Weights of a small GPT-style language model, trained from scratch on English Wikipedia.
Architecture: RMSNorm before each block, no biases in attention or MLP.
MLP neurons of a small language model. Each row is named by its layer, matrix (gate and up: input weights) and neuron, and shows model dimensions 128-223. Each number is 128 + 32 x the weight over its row's rms, rounded and kept within 0 to 255. Numbers have three digits each. A neuron's up and down rows have the sign that makes its largest values positive.
After each neuron's rows, "fires after" lists the tokens most often just before its 100 highest values on Wikipedia text that the model never trained on. A number after a token or word is its count.

L6.gate239:151110082168080133080098103147144157113083128107089146123090079123143188117123096166111142171139120175078144147155130118122155124137128135095082120140155096117149138107107157118154140082214120126132088116161151158127116106103057099138151134096123120125102160061155115145172103147073128185
L6.up239:177127149119153086119184152167170187167107121153195082155130050134109131111167139153126145168169192145070170120137155179126164165158100140124185116177118096126102168115182192128134134211092146101135113120152135169150093117139122154117143172115103047139168147103155149152092130067080110157
fires after: " O" 13, " U" 12, "O" 9, " me" 9, " o" 8, " im" 6

L2.gate56:168177172163132103116121120107152139190121159163090081131130142135186152134137152135132106136124110152131089183108135072092097111144147060127115172115126157150139139068125147112160113133194173166112149082149095067151116115100094077178119170136127145137154166128143124117148136148206110163
L2.up56:186195103138070162129110090125127133176152140155114081126146103134146122111119137150144123012107188155151155165134177128094129104115156085098101125126115148149121125102072143101157080135047146097161136097122138090162068166106109062093153174104113118128098137139126150194136116130164149125
fires after: " the" 23, " " 13, "." 13, "1" 9, " F" 7, " New" 4

L2.gate125:078204109017093065172168137173121148153048088099102152139067084134187154088150192156138148150129121097106130131154134120104104095127124132058116117135152185115101100174117121127190175137108143202093118155164156163178132150158165108134101111097144167126167131165138160117132142084138097080
L2.up125:098069078089114168103111138119141099145137119104114118133117107122175164105104179112138120156123153151065079093159110175060145154097115154074113111134138149184073133124131120117130125133131111149092061169139125146182077094176093106120110177115106129134112122100141186123164080084082101080
fires after: " the" 14, " th" 12, "if" 7, " a" 7, "20" 5, " F" 5

L6.gate122:141159156121116166089102191098155149094116149102087147142152069108141110120116118169144116127150147135090148082128139009134151180131128133137096120101131199158073148150131142215119126127085053120132145142138135092142124156176084160109111166128143147120184132124165136098134159141106134142
L6.up122:170121101108029121124077159147160119115109137164155106174112108110159121109153148093178141165128133083133166061186108151160139064118121130126073129146063131155119106158154132111179152123152120120141096152148129085112112112088185179158082116028119073174145174158093112074117076159136121099
fires after: " n" 26, " d" 19, " f" 12, " sp" 6, " D" 6, " F" 4

L6.gate42:143147110160141136173103068078128126123135103092145079151111110158141108131186083186109151112084097106128130141155052056128116119095104084091110092154141148089141109123140146119110097101093126148121133181152165162133145154149165122173119155123088082120135145146134066159146071107078140067
L6.up42:109100112122137139107108092182116051144155089117123122107114170083100157140086120158174103134141105108105115062166086108141101163161153104144128170113077149176142180074097145163112130139113115150119127098116122085157124072096110151184118105224160147168183096167093163108087148066108166122
fires after: " r" 14, " B" 13, " R" 11, " O" 7, " M" 7, " em" 6

L6.gate228:133133101155165184127084057157140180092117084115156091147123098171111134131125091187099186155127145120151037127120187146109083154083077132140068117120100099121099138081145127128125126128072185099112128140117110153115133166143116152135140108193164121114092106140144110120135090134220115124
L6.up228:114087085122138087142109105109114154110119117163113143146101125202109113137116117112171174091146128152107086121106125157129144106146145119122147091187112152149119171165154113164120131043102146082153131143094110098116165092114174150198123086093135134087081138133149099140136087177157152081
fires after: " B" 55, " b" 16, "B" 10, "b" 4

L6.gate235:146155088104140164114082132142141145140187127115120150120132075183128191093166161105109137118125155147131170104202117128119166087113178112092069146144111195141109121146135092120105144153163095148130128114123101111163118193133081191164060150120116135108146138197134097099142177092116172142
L6.up235:128101147113101101142151131108114151096134232106100115099149136143085127105159119069197105158139147117120132157153153179148123088121124157159114167177115130147087104127108157170148130105196154147077150060203103191086153132145090071100155124140173117134096099146152124100136079122044116190
fires after: " p" 16, " P" 16, " sp" 13, " comp" 8, " r" 8, " d" 6

L6.gate15:137162112122131105172118186126151071077180128090107089201093113105141151133183126162125133175187128095136126056103124114070146143147115119059140152114149166186204113123148183123141159101143145158079100135150145174181085159109178111085165133140157176116091152186141133124144154124168135124
L6.up15:101152161107191173110103113155064127164081143137080137169167147151124084112154123160146148101171190128107149139086111075052129134105143176139113118155123127141056164138101140134119134167140149077083117176119151122164200167121057145105134120133125160149109081129127124125095096142105118142
fires after: " S" 22, " s" 17, " an" 16, " W" 6, " j" 5

L2.gate240:113090155151142157100147202153128138142093116086189070158132144117143149139102063130126158136216100164164100126125122141104107120105142120119115132097143066136082081105141104144151131140160188184107144092088119087055103160164118084113086146154143147135115131104091133189190087092168179143
L2.up240:116114042107125128116124165131099132130119099144176133113098148133146159068159131123129152158169114132174133127107123147177078128109153104116124131135145103130210044144088106159170120113156136155162175132171175097062096078111153131133137109151119114085192132100178128092150113105099170159
fires after: "1" 92

L6.gate232:118069106149137164186153144160142132115142175062086138128154130181167142121085100118142139117143147197082123084116160148172138135032141179142146122097153165190117178141120176212159143137071128136148094112151075119099141153068140157164134120181166134103058125107118201160120146124119069122
L6.up232:093108168161074132208105147066147114116138117149118161148110088156150114109070119101163119173111132149046117171146141144156129166095159160165099099139117124137172132113180189160140132082047097154221105141164082162076146116116091119147135129161164116151139074108171117109069128148146124164
fires after: " t" 31, " T" 22, "T" 11, " v" 7, " I" 6, "v" 4

L6.gate177:129131131083113164160197128084114131161116106136161142120125160140120093111203173135120144152104103159137146087113148099169150088110151155179149107037119168163101137141136175102171118112152217097101184078135121138129182173109142110080159099090121131095184094103089114131185133080109136121
L6.up177:089087182087133083143122104138151135144100182129099159173093147121144116160143097111097110116121054165082129160151154134125139126054138187096148177154116107128071102116090076107136088085103142094121122131144114113139172150150101074076130132089158091197124128205152135152130091130156132147
fires after: " b" 26, " B" 20, " H" 14, " C" 8, "oll" 6, " St" 4

L3.gate10:164131127151212142056078132092109132112105119145124140128188139087108083079104138112143116144063145152160076131142085108115162049123108087080146122090121147125117111132126133156118124087124208114175093203096173086152146101160081132131120175139133041139084136144160157220129142121132107086
L3.up10:073195115178167108078127157089153116108130144132090170127156112139117095123203110079120103191122111168103099107093120147197096142083108122159123128173125108137138123129128187090169136125174104124084178165088142174104104124112106164105145078054160139136118073150145093068124149135178163197
fires after: " " 49, "–" 5

L6.gate44:138091098094098162127089118131128149145125082187105177133105067159193151145211082109140155058159148103139111088124148148137112192075124156088146171150129162102165061145162151134119128189119117107089192113142087166100162067088084191094128159129182090113091146103191110082142158122080152115
L6.up44:157150082142204137116165132131088160089114074163106156134176143153166149127208094153151106145152129149129107160100098133108112180072144142085182141111155162094167056167115136132105145123152121093115141133087169183096091103123141131129145147147093161104182049132099134128175097146131181139
fires after: " r" 18, " m" 15, " R" 11, "6" 9, " P" 6, " p" 4

L6.gate63:181134082110115116112091101142107145121119127116078064157168082093117055159095174089161126064128114139092126126142129132102159086142105121091114144143116140169157138103073129119121151159137161138123136109144109103081184153097095095164077115155085131081139152153061131144103091066079117115
L6.up63:110069146126134129099138191126121204183155136143098153147131153145133124122090119077141130110219125147090114103114177140137105127166116116121132081084123107118164071068117166127102089106063184118088092104104133076116183109179153097155129135154119126131099126138110109127117096099107084157
fires after: " co" 18, " s" 10, " S" 9, " G" 6, " t" 6, " St" 5

L2.gate263:153138077190141157122120078063092105137177116073106131114111178157102089177125116067134169135132128103137178107109147134117097129145129135054129124110104074130169070099149102134136066078185159078134113071139147061101179151114176174127160149201124100122152129140132127127155089088128043180
L2.up263:183147072159127141114100079074115089144186103100099130098113172159111075179129124063171180120130141092156140088113147149114112133131140129046126131113122080153172126113117087120123071086174131059133086078165119034068190144105161180116170139212129122108136129136144148142148108109137061183
fires after: "." 38, "," 17, " where" 6, "|" 4

L6.gate165:144203090149097151151192166117178162114149130112130042094153169170167106159123151080104091111135129110184131117116124121116144061103142123159095147136170086128126151122076121166175143167118147135133109112146127132073141129131114101149139113136031062117109139108129093154169098183129088088
L6.up165:153145118181160089167148125063139105127149126124170078097126139119147126159124115147096130168120128133125139152139058156064130173048106132054154131148132102152173122063076091166118167077170147114116159139118169158108160110090095132170085072105118152102106160084118125107104103140136117139
fires after: "," 30, "." 19, "t" 4

L6.gate207:118114164108186142128149139123121156102092139132163101164071143149156116135114114099130137149134120090130116076080152068075127150110062092181141202032119104146121143165103115179142116141130178098137143107160106131185136169087168121114078130110143110164163088204085193111100143073123116143
L6.up207:092135154176167068146153068127146154082140160136131108131182140103178130120103138110150103132123139127104098127109101154175159108117125101190182061124111108105152110110156146196107145111096171109079149110130115079108205099179129091147114129127117137110151058176113133158121091055123090181
fires after: " b" 14, " B" 13, " J" 11, " Br" 8, " se" 6, "ra" 5

L2.gate45:154181151100071158073129089095159125117126127086140099116104122102147126165071156126127178135137073116141118094147118132118114186121153112092090162155105150143092156154100124149132099169148162117119137140174112094141145159136031108087096193099134142127135125155173164046123115158177160115
L2.up45:087141137118085173130142097159148138180080110143125104137142110168196107106180120105082081111135138119117156158136147200101168168113115113140064097077124193113187135081127141137150144156143120169129102126153150154121097119095088029203133120149119099154165078126103139118162100163111173125
fires after: "2" 37, " " 22, " the" 18, "The" 5, " The" 5

L2.gate286:107178184158148075145107138078120182168139118111068129125157114156124126104128136119091150099167115132123143176110147062134073099125148110144080150161133102143207115146145197131128132162129119110106163103156111176131145151056116125162115147120176147159126113116140144065097182187154191176
L2.up286:113118151152163082129137168099132148178107100147059086134115076143045125095142144162118148097095105148117112166121154139154130128140134155142117091127176084132159164160110141126148115160126122128120163102230093168137158138087104101136116153177161095156073129138132157106131155172120158149
fires after: "2" 84, "1" 15

L6.gate195:113168119128155148103173162151132122113056127125092127206128128154093077160087143143100164100137154123089096127174165081115099082074152145132068159111143090124082173169114149089149151122107132179121206135170181074103144175114203169102104111099159130158149121131132077137059156164119143151
L6.up195:117160148105119064136101164150142120116069071102110194105165151122080148100181173107139119151104149090077148113152119118081114064117117139108127102185117090084108133167101201099109194184152110130084155162084131105136168112077114107125105061108073151126151116152136157140079107174109118144
fires after: " H" 21, " D" 16, " /" 10, " d" 8, "s" 5

L2.gate15:153130130066125106141150113130142081142142132083102162124102144114125093148123128139088162139184124109114119176180135143104130206123158153091147127133140052088156132122134108105109100132163146124080142173223149113140122137061175215143180118167130092123153119133182091079164196153116140125
L2.up15:133130156122170042114123121131119116103086123096088142114137124123108118150131185152141150191151113084151120120154128099122116135161109128105214167140115145119078130138135184104121104047177136192133112148062059101120113154182186190178126122115123142149142095162168144132077139084090113128
fires after: "," 21, "." 12, " where" 7, ")" 6, " that" 5

L6.gate205:078093154135161102094112131088072191192091180115101154120108111148102096156137085069096098152132123112113173110138133144118130116151133082118087155113143110152144183162123154132103111205132128119118110083122161119129146170116091090150106136071125157079146107148162133092081122166106101051
L6.up205:090123110159134129179153147075134173089145164167104076130059142140073112153118196130145163122178141101105156088133103119119140153111125122094121172074132125154102143119151126167074072112086111116141129077159166110092121183127113132162120130146114118115144022156187124123118118154108128119
fires after: " H" 15, "P" 14, " P" 11, " W" 11, " U" 9, " Ch" 9

L2.gate235:111118134153179109138116158130149106132162181188150137126143173120064124134099138078102150113101158090087105154112170147115134134052121174169142135134120133131085135102115159189062098113109139071149111132090130140096132127165118173140150163076153122125049159156133141132094155126118168135
L2.up235:122105152200124167119166126119091118092126147136109106155156100137147117076177135131112135131167138178151102126086145195104118084138132104085090092129131139106206053161112087087138150120174157109108114106166123101099056181081099109151087079166092086144177149160096123132132078158141179122
fires after: " " 51, "1" 31, "2" 7

L6.gate233:083082144155131116144149116124109186163111187167085159134064164176134120175166170153152174112188121156112162156175249121099168127173112117108140218092148115126164124161132090164105135200129111128226127093168149136190164123138079159137106151083105159115172148103138153157114165125075140097
L6.up233:170106140174126126177176142108155172053064141140128097137062120180120142152105183111096130142107132142065188143170154140108180134119171145130123112115138113056116173089106163121122144172130104170129115120209100144098161138120128104138175161117162134103117130121108166135126119162097134144
fires after: " O" 11, " U" 10, "om" 9, "P" 9, " P" 8, " d" 8

L6.gate99:072138156143171156188139169166129133090159135088132092126151125183156159147157192086131108123107061138128131128109093102212128120147066106179155159148139127101165098112148089203118134113118237106146132105158104130085109135083114153075129086154179180188065073169154155107108175101166126155
L6.up99:118125077114148145134106141102112102096150212103141129117129154123122086107111156066144110115137074215063166129156084209121169101158124138096166130102139134153166103127107158145147120126187137115172118193133103023087089142148161091137177170174106161114114172131132123088126079129113124115
fires after: "1" 66, "c" 8, "," 5, "ic" 4

L2.gate250:131086073122159175128095117078130156057062149088142121116120096072131127196141113111129153144070136103113155099143152155075177096142159142129111087077118130125085067121159091169107092148107127088174172162156160068126145091120158103140101120140153157140128117162109163137102065108103140152
L2.up250:098200097108090058106166108083193214107106113083116171102077070161190108192175091135137162172126107190123169114146147129140123118138137125088134101098113158166163057122110132124101146140132135160133170120193128128146125135071150092131176099151193072076147114131130144147089151165148166087
fires after: "." 39, ":" 6, " |" 5, "," 5, "-" 5

L6.gate91:159120108144170131172102119143166084138096124136111123142057136155144091144134122156114117197112126153119125132194101147111132092146101162139031051125118182132131206107112181132125148143112178080092134098131098126125184131164175103150089096085187065129136145130131132131089103132158112120
L6.up91:181094097053142124081145089143165173123133115111098185078172098152160119166144116086146125119157106112096079137147113093155140077126134089091082137116100115110086111101142136168113131152136102075071161142185156152109149138128087045123124106120167150111178087120132154156188115112124155143
fires after: " re" 19, " comp" 8, " b" 7, " B" 6, " dis" 5, " At" 5

L3.gate60:092128127131140120098184111130081154104145075124105146119108078191114137159117145094130182079176096130101122053135205131122101154134105126165136185119118103100136067106134116175181109139141162114131144061154167171107188151094125153101135117122173184077134124102181137122139077109102174141
L3.up60:131114171139148121091178097113067165124138094163134116074111060137104135180111096103133139145167084129130130106148123161096133126174165133153126150109153157036139114143099159131177113078140108098099152131115195195121126091106153123075131152124178152094177101117154093139180088119128174133
fires after: " the" 18, "-" 16, "th" 12, "way" 4

L6.gate140:120155082114085165139204103093110126162149122064186123169103184143126098112172177104112140164120166168136098139110156136151062062151120148101169105143181162104152138147108117125140133114133140096136126130191123158106122118100128095111143052158139113092111085090201033128155115093153118157
L6.up140:061121126146168116120108058091119165169079152152107191158100133171145133137145124074121212172149206117124082124092133101116107181138145129090144155138181123182130104137131134135120082105222107174120090149120107194158121131155125148164136114178175174078145067145175156134124113140117126107
fires after: " b" 35, " h" 17, " Ch" 9, " K" 9, " B" 6, " r" 4

L6.gate93:150108099091143234083095125138164098081206121133144104176134125095109092165100178194116131086110125134044174150121068125171189133120124126154104093153165174116042129167158120151118147098102106097180161108161142149130136160108061132114119069091115140112172154124110113113128099083100157123
L6.up93:073147173099139112128144092138171108104129096094111158144127136115174108113150148116143119122148106078094117223149109092148157203128127082162076092141078154154110115100137112101139122148113137110125177101103088063139103147112134103079128129126125146146160150143147142142120123155146141133
fires after: " c" 22, " f" 9, " in" 9, " acc" 8, " C" 6, " " 4

L6.gate287:086153114099147134095104160139096210109155162071072116138096117110158115119172151120104089075142088165053124131159150093133091155115119081095076170130101128143110150142141115168111136101106115071118122106153144159152093221082154145133131041138123195114099108118136177129126113082138188137
L6.up287:093127135063164163130107165174084158208111108121119174108169149138159124063159126112171126087126108140098133111138166133129069130160135053089155155143074093124098170124182109101111176122083139069108131111131092137193133153100127134123202102144147172118159095158116178206111161092116099120
fires after: " c" 28, " C" 24, " (" 6, " St" 5, " U" 4

L6.gate203:092108156168065104176111113111169109109103134086131093156114122236122129162126102179172124109158115126135107123113180158134117117135112190130065120159140186173122119084172199147124137122119176142147138117137106149118123123217106118121140096059132081125097097098123096132122060110156119153
L6.up203:129114134140051144127092217137158161084154146105165141105134157104112190136094152106127132116109103175147102090133089188110142094132113115152081123192185130156145106091144110073132167153173119127125124229193167071123113123108164119060165093138195141156127088127087149104097098114186140113
fires after: " S" 25, " B" 21, " s" 12, " b" 7, " res" 4, "b" 4

L2.gate220:118022104099082126127141135091144165137145111111144106126143135138095166121196178094175147100075117153111108102139113063095113204117128152154181137095111118163104142099180147151121086087128168136131150144133151133116217106180127196149052133136154119133170118153143173112151143112109047153
L2.up220:147081112134053168086109100103133137176207180167165116116166121088133133193082186133173115038094129124188080132082163161099137116126149103143181079175098092137143103115102077133112136155134130089149125097093000131098221142145163120116093175139139097200129135131081115148133101104175111149
fires after: "1" 24, " =" 21, " " 19, ")" 5, "96" 5, "99" 4

L6.gate36:125105099129063112124148105131179098108141136107060143182155088121097171116168119163108112099100102112143130099113186126155124112050142155090065130109161114113118184157152191074174083128126122123117111213153169160107138134125158103074155099086175109080123125125125126132151133143150090079
L6.up36:087109113133127128113146135149153072112196148132131162111121093114089185110110132120075061154110160111138162144119162080192226166122107160158095107104130107054103120090154170119131143126124121066133092154120128179170117169141136091128117078127161092157106125108139137083134196142152082119
fires after: " s" 28, "t" 19, "m" 9, " H" 8, " S" 6, " att" 4

L2.gate164:131087112185134106087124099189123133151153152158088142123070183121127184150078066049142122134140151099135112098064160072159091117111081102136169098117115079136123110145089171109157117152163095133129113096148112143109174115108078079119122151129136158167135114066126089144135088119107141146
L2.up164:169066187172189073078106127099068121105085135113072126150109119159099085135129134170107106138159130133125132166150129074096156160114151119185113142153193080115129128189131189136096145115148109101087135142117122136061173098134156172104116090104107130122105191128142085145113122118133150097
fires after: "2" 46, "1" 6, " " 6, "al" 4

L3.gate111:156124212181065117137129112109131133069159136107139133099131117139151101096160096088072141152175128098053168136164133099137104177124163066144137080180150136103147092137158084080102157084134100116106180155124138165107137138123162100067105116098074117084120147131098124107098138156179144099
L3.up111:124039125121139121079097127149155118134144201173143165102143166120182096092120061083189143159138131110048110145138138046130130138106167113134118079177094095143105128174150124092142170140140127130093132129132109174139148173136162107070103176133096122112065159120102141121107111161160076149
fires after: "2" 29, " " 24, "–" 9, " (" 4

L2.gate251:136087153117205149095117147162132160084063118159132088167099127124153131078103173146219060111134146161108100153105157073145054096070153117101130120083140105128107095164126104116155069105145144120151131132146116150090102120132188125172146094136095131154153109115140120099166160178121054155
L2.up251:160036116133116124125110108157096152127147113150159056134085129132175153120138170220137118081104139104173169142153169149091114116109141122132077123069139159154188124142100109126139179181093105098084132114194101130111148098164114118178144105163136108105111152139124134139109133130135156125
fires after: "1" 59, "98" 7, "95" 5, "97" 4

L6.gate97:100129161119138100146155153126150182108167167086077134119118097076143142133088135142145202057116132136147177041127100162082119134139152122132138143141156088139125113156117121112110097163160121042108165131173111135150179130120116179127149056179127110116158115148115138074211060150097114152
L6.up97:149096141146150100162136102114058107144108141147110101115178140167104049134164181095083113107121120149177162102164160122167139079130093070111118127059095106070124103160168097135112064178172161144179140083110107163165156152130101142207111118125101212126128136143098102166105122085138174123
fires after: "1" 33, "2" 25, "0" 16, "3" 15, "4" 7

L2.gate194:103166152166145139109135124089117139118104072161114073139115136223152136107169137089130163140116163121105131077106150131108102123106117100187081108076145088150143106058081097111148141128147144152100145094070123163126131136111156134111156104133159152101131116096161165116153060116174170134
L2.up194:192187146123190160118124077119099132139068094219136106093133131157172113090177118117145124151126119106107092134090114132151109125107183113123107091088086125139097146120124132085154141090152101124084105127085123213125100143104129154133175147118127140154128124103177137148137129151156143144
fires after: " " 57, "1" 9, "7" 4, "2" 4

L6.gate150:143083080056178151164078076129155194117111113141088074143167126093161099168091127165055141091154140054127140033162097086119136150113144133121156131113165109123095055107096142105144130115144117087076131139127080099091132111114085121061149137112183119075128123136148119164128067096128158075
L6.up150:126132155175103157118040156134128177190137136075153092150133069136078175156113131139134157134139086103164166127118171135057105124106099116064059102121099122161132146091174229147164076133103146176125108149164144159134148165193145075173136123153106093176065098127128152164119159166090145111
fires after: " s" 24, " S" 20, " se" 17, " h" 12

L6.gate179:088142150105148055097143125124126177161083106113066163092093081108156133130142141071129183149165132151158143103118108104156122136127146163068123125112143140081095097110154106133129047106135174118088117087161197212057188164146132159103062116130122181132156149143167169080120133135148173145
L6.up179:146144113130139191121166120134123113110146121140053142140085101140087171143072105136110152108190126155121164190188118073135146133117119051148106173135123118099144177150183138170062151081098116152155200133125095153088158161142140175130205102110150119128123075048134116099060133136146159111
fires after: "\n" 30, "it" 9, "inc" 8, "c" 7

L6.gate61:128133157184101189114101082157136141119130145110094138125100148158179140126112164164144138082163115162072178125178170132119095137107178124107044130105132131127123162098069154174085176220140128100155129129116153113124190124155079117126095180124135110117164181123110176144088085165102093123
L6.up61:132098127145130120169136122169167116160094136145154113159142201121155168134090098165135115137142090153056182112156100155191167142111109187086156050147113106133114072129114095162109189113152083159110120131134125143126145135096101132070111129142102124101112137120089167161176176140130167188
fires after: " in" 36, " pro" 9, " re" 8, " p" 6, "p" 5

L2.gate151:129148152080092092079165165173143178149046074126156128137149125099161113063117140168181208141119125089136097117202148102089099142133130140135087131169148174096113126145154140089128173123121122179133131184099153148111135102128223106111210160151104101117120079133129122143087145122192066115
L2.up151:090123143157151119147144159128111111086113182152044119139155193116131147114135067084161102190128161108113158072114121118104057175178116092139115118175100074128120102157142127131161154078197165152126121139143114112072156111216146124151042130150160179200195144104172080098096131132140158137
fires after: " the" 48, " his" 7, " th" 7, " their" 5, " The" 4

L3.gate203:117137119151123180125117117085111092117136134126124083181095194199104155193103174104168174142131117157180102132084127124104096092080131147117149181139107124123138104145044075133115131101121156100182108100135106071123162168098124176129144120151138097113090081166096150135151134103174152135
L3.up203:111165124159120142121099139071074104152116153166150102115154167195076118156086138135183133148085170151168095126096111170157092084093159132121161166121102150120067110136122086114111114113164145121175099079135070120104183167083172174090120146176175135170102064117109118169087127113139194137
fires after: "2" 24, "1" 16, " the" 8, "i" 6, "7" 4

L2.gate88:103079144144083091124121188097103176180165118126134118139124157203154179165101182129106174073182106131092121059124156127155121162173154130177089129141164151151143161075121130136110145134113101166111174081109132203107174142081201151081149142200131088086136130142114170126088146092145106102
L2.up88:129175126126122085103108125140095194143095081119101149160144085182170157092089123155122116128132108191091157131136142093167110125152098114122116195119134168137128154096085195101120144133045138100111160120103144139107071134102166164097136116181116170085092115109168173126082153148104157108
fires after: " the" 27, "-" 10, "1" 8, "The" 4, " F" 4, "ri" 4

L2.gate123:088144132099139079156131117158098169058083093091082099155129132107109107124168117180130134152128148130153140111179119154149099056127111061126110135084135104191087111107057150175122176119140159142167118098088147138130130152129191107147156088136135144121127184139132228126150125187144133111
L2.up123:143185121089113120158153105131086183080078076149069144148159124103109107109153114183133134139114190128095111135181135116168095026089132084124162118128115112145082107125156194151116148131121111134128117137090123146151124131118154154142145160126166127142086165141103195131148144212168134147
fires after: " " 31, "," 20, "." 11, ":" 8, "4" 6

L6.gate33:159115135175100121133136118143171104103098129098130123192147077160128125145179174140155180127110096164091162123137153095150073140080108090113080126097160183071160103131146121058138104155083068114154100147119147130135208123123135143124163108140137083047108177078180085123131067143115064104
L6.up33:137165056171145070151130159120156136055099101106100162159082144138088180118174183152123106140113071078139167083099093137174131095133127093155110111171112182089168171122182146086119114121185135098148125129100160131159174121062179125166124143094159135155151153148121097104136143139178149105
fires after: " m" 26, " s" 10, "ff" 7, " M" 7, " " 5, " r" 5

L6.gate10:137131105162077134105141137070138079135137147161065169162171088127169066095139111118114109056121118172128133063118140111120140086122179175113089162133123074136055108150112150150162117143096142164149074127147084140068155115088149102156125141144139138095101149113164099129143101058158162072
L6.up10:136100071135097103117122105148132102168148155128090127133070119144111108163130131106131109163146141115147121148131104108159168147093100177125143086113168140097122127079168144156118094116103129161168154068113130131149112075101160108111076118207156125106160096165124161118150118145091156125
fires after: " t" 17, " h" 14, " T" 12, " H" 11, " S" 8, " f" 5

L6.gate311:148078069143210107113086128109146176117138090122069112150111096172125169169183133131120177139141158139109177132172071053069143109135083147113119126089146147140168110095130139114157052125166105151131166167177122129139113117146105174088093150178164112161111094091096097116140151189131138095
L6.up311:138157132081161144068075163147147143096165138112101189180138116117169115154129184143149119146143171111115113145166145065081118153119147136124122111149107093111144086133151151120094147144153107156109129140138144118088167127147103167147148130108137080101137146110163153089040124175207106073
fires after: " re" 21, " " 11, " P" 11, " (" 9, "-" 7, " s" 6

L3.gate174:125165161124118160115105069123153160123085130093092166160135098158240112102157091107124088164133072102088141076137082152136104120123097150144111122109136115107118159109117128102135128138188128184095122142148142202131076114086119130108137138157073146166163131181136120026053126143107141090
L3.up174:139117158180118119087098122110096106129159120106145128146134126115153077144111101086191069165125174164121114120092111128117115106095112108155081121137156151096100158050131089132151162151174171111059129052128130152108178149117104076095170134113095127150075143149127151163147138127101141140
fires after: " " 44, "2" 6, "od" 4

L6.gate160:142112132075086136120076125141105118082130068090092107201106110132105124094153133171147102101117127212177182156109122126100148126120125088114083164115168126125173159074158151154163042105152149198113164104148197073139167093100061165173081156152140146136100177136162171095163154100098103075
L6.up160:159167092122150140154063179109154150176176091161117105144092123124098092115137122173140132128165138164134135149106120141147118122110133082099109116160151040139157165169140164166174147090104114155153123148156096077127132174171154157122146179151098139116115160110152146134134092142070106080
fires after: " S" 42, " s" 14, "s" 8, "S" 6, " (" 6, "P" 5

L2.gate146:108134147201190173135143110134108129136113155166108115104160107127124099123171110031034098131130133117126109103131118196087132116121088126142135072081105073112201113154134104117095148102128144126119097071177172132090121126100063099154123116167107113174151129118048160077136116135126136153
L2.up146:121087117166099122149198109165151109110128111110151148161162108126081147131156162066037098136096142169048135145113145119126092100152050129123097082165115117118139126131124146180134103100201112120120137134156146119152109188143132173138151122069175131135088169138138116112101081132088112161
fires after: " " 57

L3.gate167:125210072096125118103129079163099142151150107130097088182088125149161172114115093084164131070159101118134098115074095120118096136118085118119120164099146188139153099074096092184196146172161167138116126085099136138154130155101126082180148168117100163158107118160190138186147131107160140191
L3.up167:109178119074122073125143113170078155182168111132150066145116103182117204150123094119139159123133122167161152168096127089142087112130083114149118190084143146137110089096156115149168122123148131176106176141096118142170116093154120090212141123092129144151116153180148113189135139176139118207
fires after: "2" 47, "1" 35, " the" 5, "97" 4

L6.gate110:107091078119108111149102088127104096108119102119107091147093086138127109159115081119077183091096113126160130119083110140072127168105083100121093139124102134123142116082133157121173140157100105177107136129132120151113218125113050123187096090122124184143154127125170103125189150164129173106
L6.up110:132164077112186127065094067169146164126121133111125135144124109131129112098164092070101177117154099089157098078078100087054179119169083135120144145084108171137097133112171135107081108132138128120135117090142140099143145115066132165172114125141106130111132118115179118161186149130129158107
fires after: " M" 19, " O" 17, " an" 14, " m" 10, " pro" 7, " K" 6

L2.gate59:127105141087111218152139151082162134143132155168118192161107125150192175130092061054141130101168120120122138161149099078125111129122123096138103115113170127100111166087134117097146163161134114138067132102167129186056106137107087101095134136122088112175147174112087178115110095157067154135
L2.up59:151193167129062200103145139147094127161111152157133079136113128123163118168148176097133123076136066108158131102118138132093140120126150112147168148160134099091142088108121079121154068165061117079210158113124119113090112170141100134085169142161085126122025075137075141156146099064074183128
fires after: "2" 42, " " 23, "1" 16, "In" 5

L2.gate189:133142072165114140163161130119050158100152183113116075121181118115155179150132152085126162086130109112156125091108175112153117162155139067142114179111161091164125162108133077209184105129133105157135133097090153153095116134088045155143135122109155117090175097077140116131128115092086184177
L2.up189:153049119178120194135194083135094117123186164175178079119132159122131148123085173129079107047111111156155083148151149118101137100099138072115160107093136147144126123079092095114103133124186147126148095123180096130097141086177063093132123150146073098147110191111092116181145112124127173136
fires after: " " 31, "2" 17, "1" 8, "onom" 5

L3.gate209:114138107146153131144094156164130175060117126124098093140112151159128092112138105172142181111148129143137126076116117157183113089113127149128136090074138099179157088126048165188139169158102142115119133089127134178080118194115109093143146067139139106085050121091104125095152093143097184116
L3.up209:104145133164175106160103192151136206085084124131099108145106151115123115120152089155178150133128117168157131093126127154199154050112112130080139118065121079181155090130058131168138176112136149103094180090136129169115092151112173085152133084130144099120091108119088127098169106153166185123
fires after: "1" 48, "." 13, "," 8, " " 7, "7" 5, "3" 4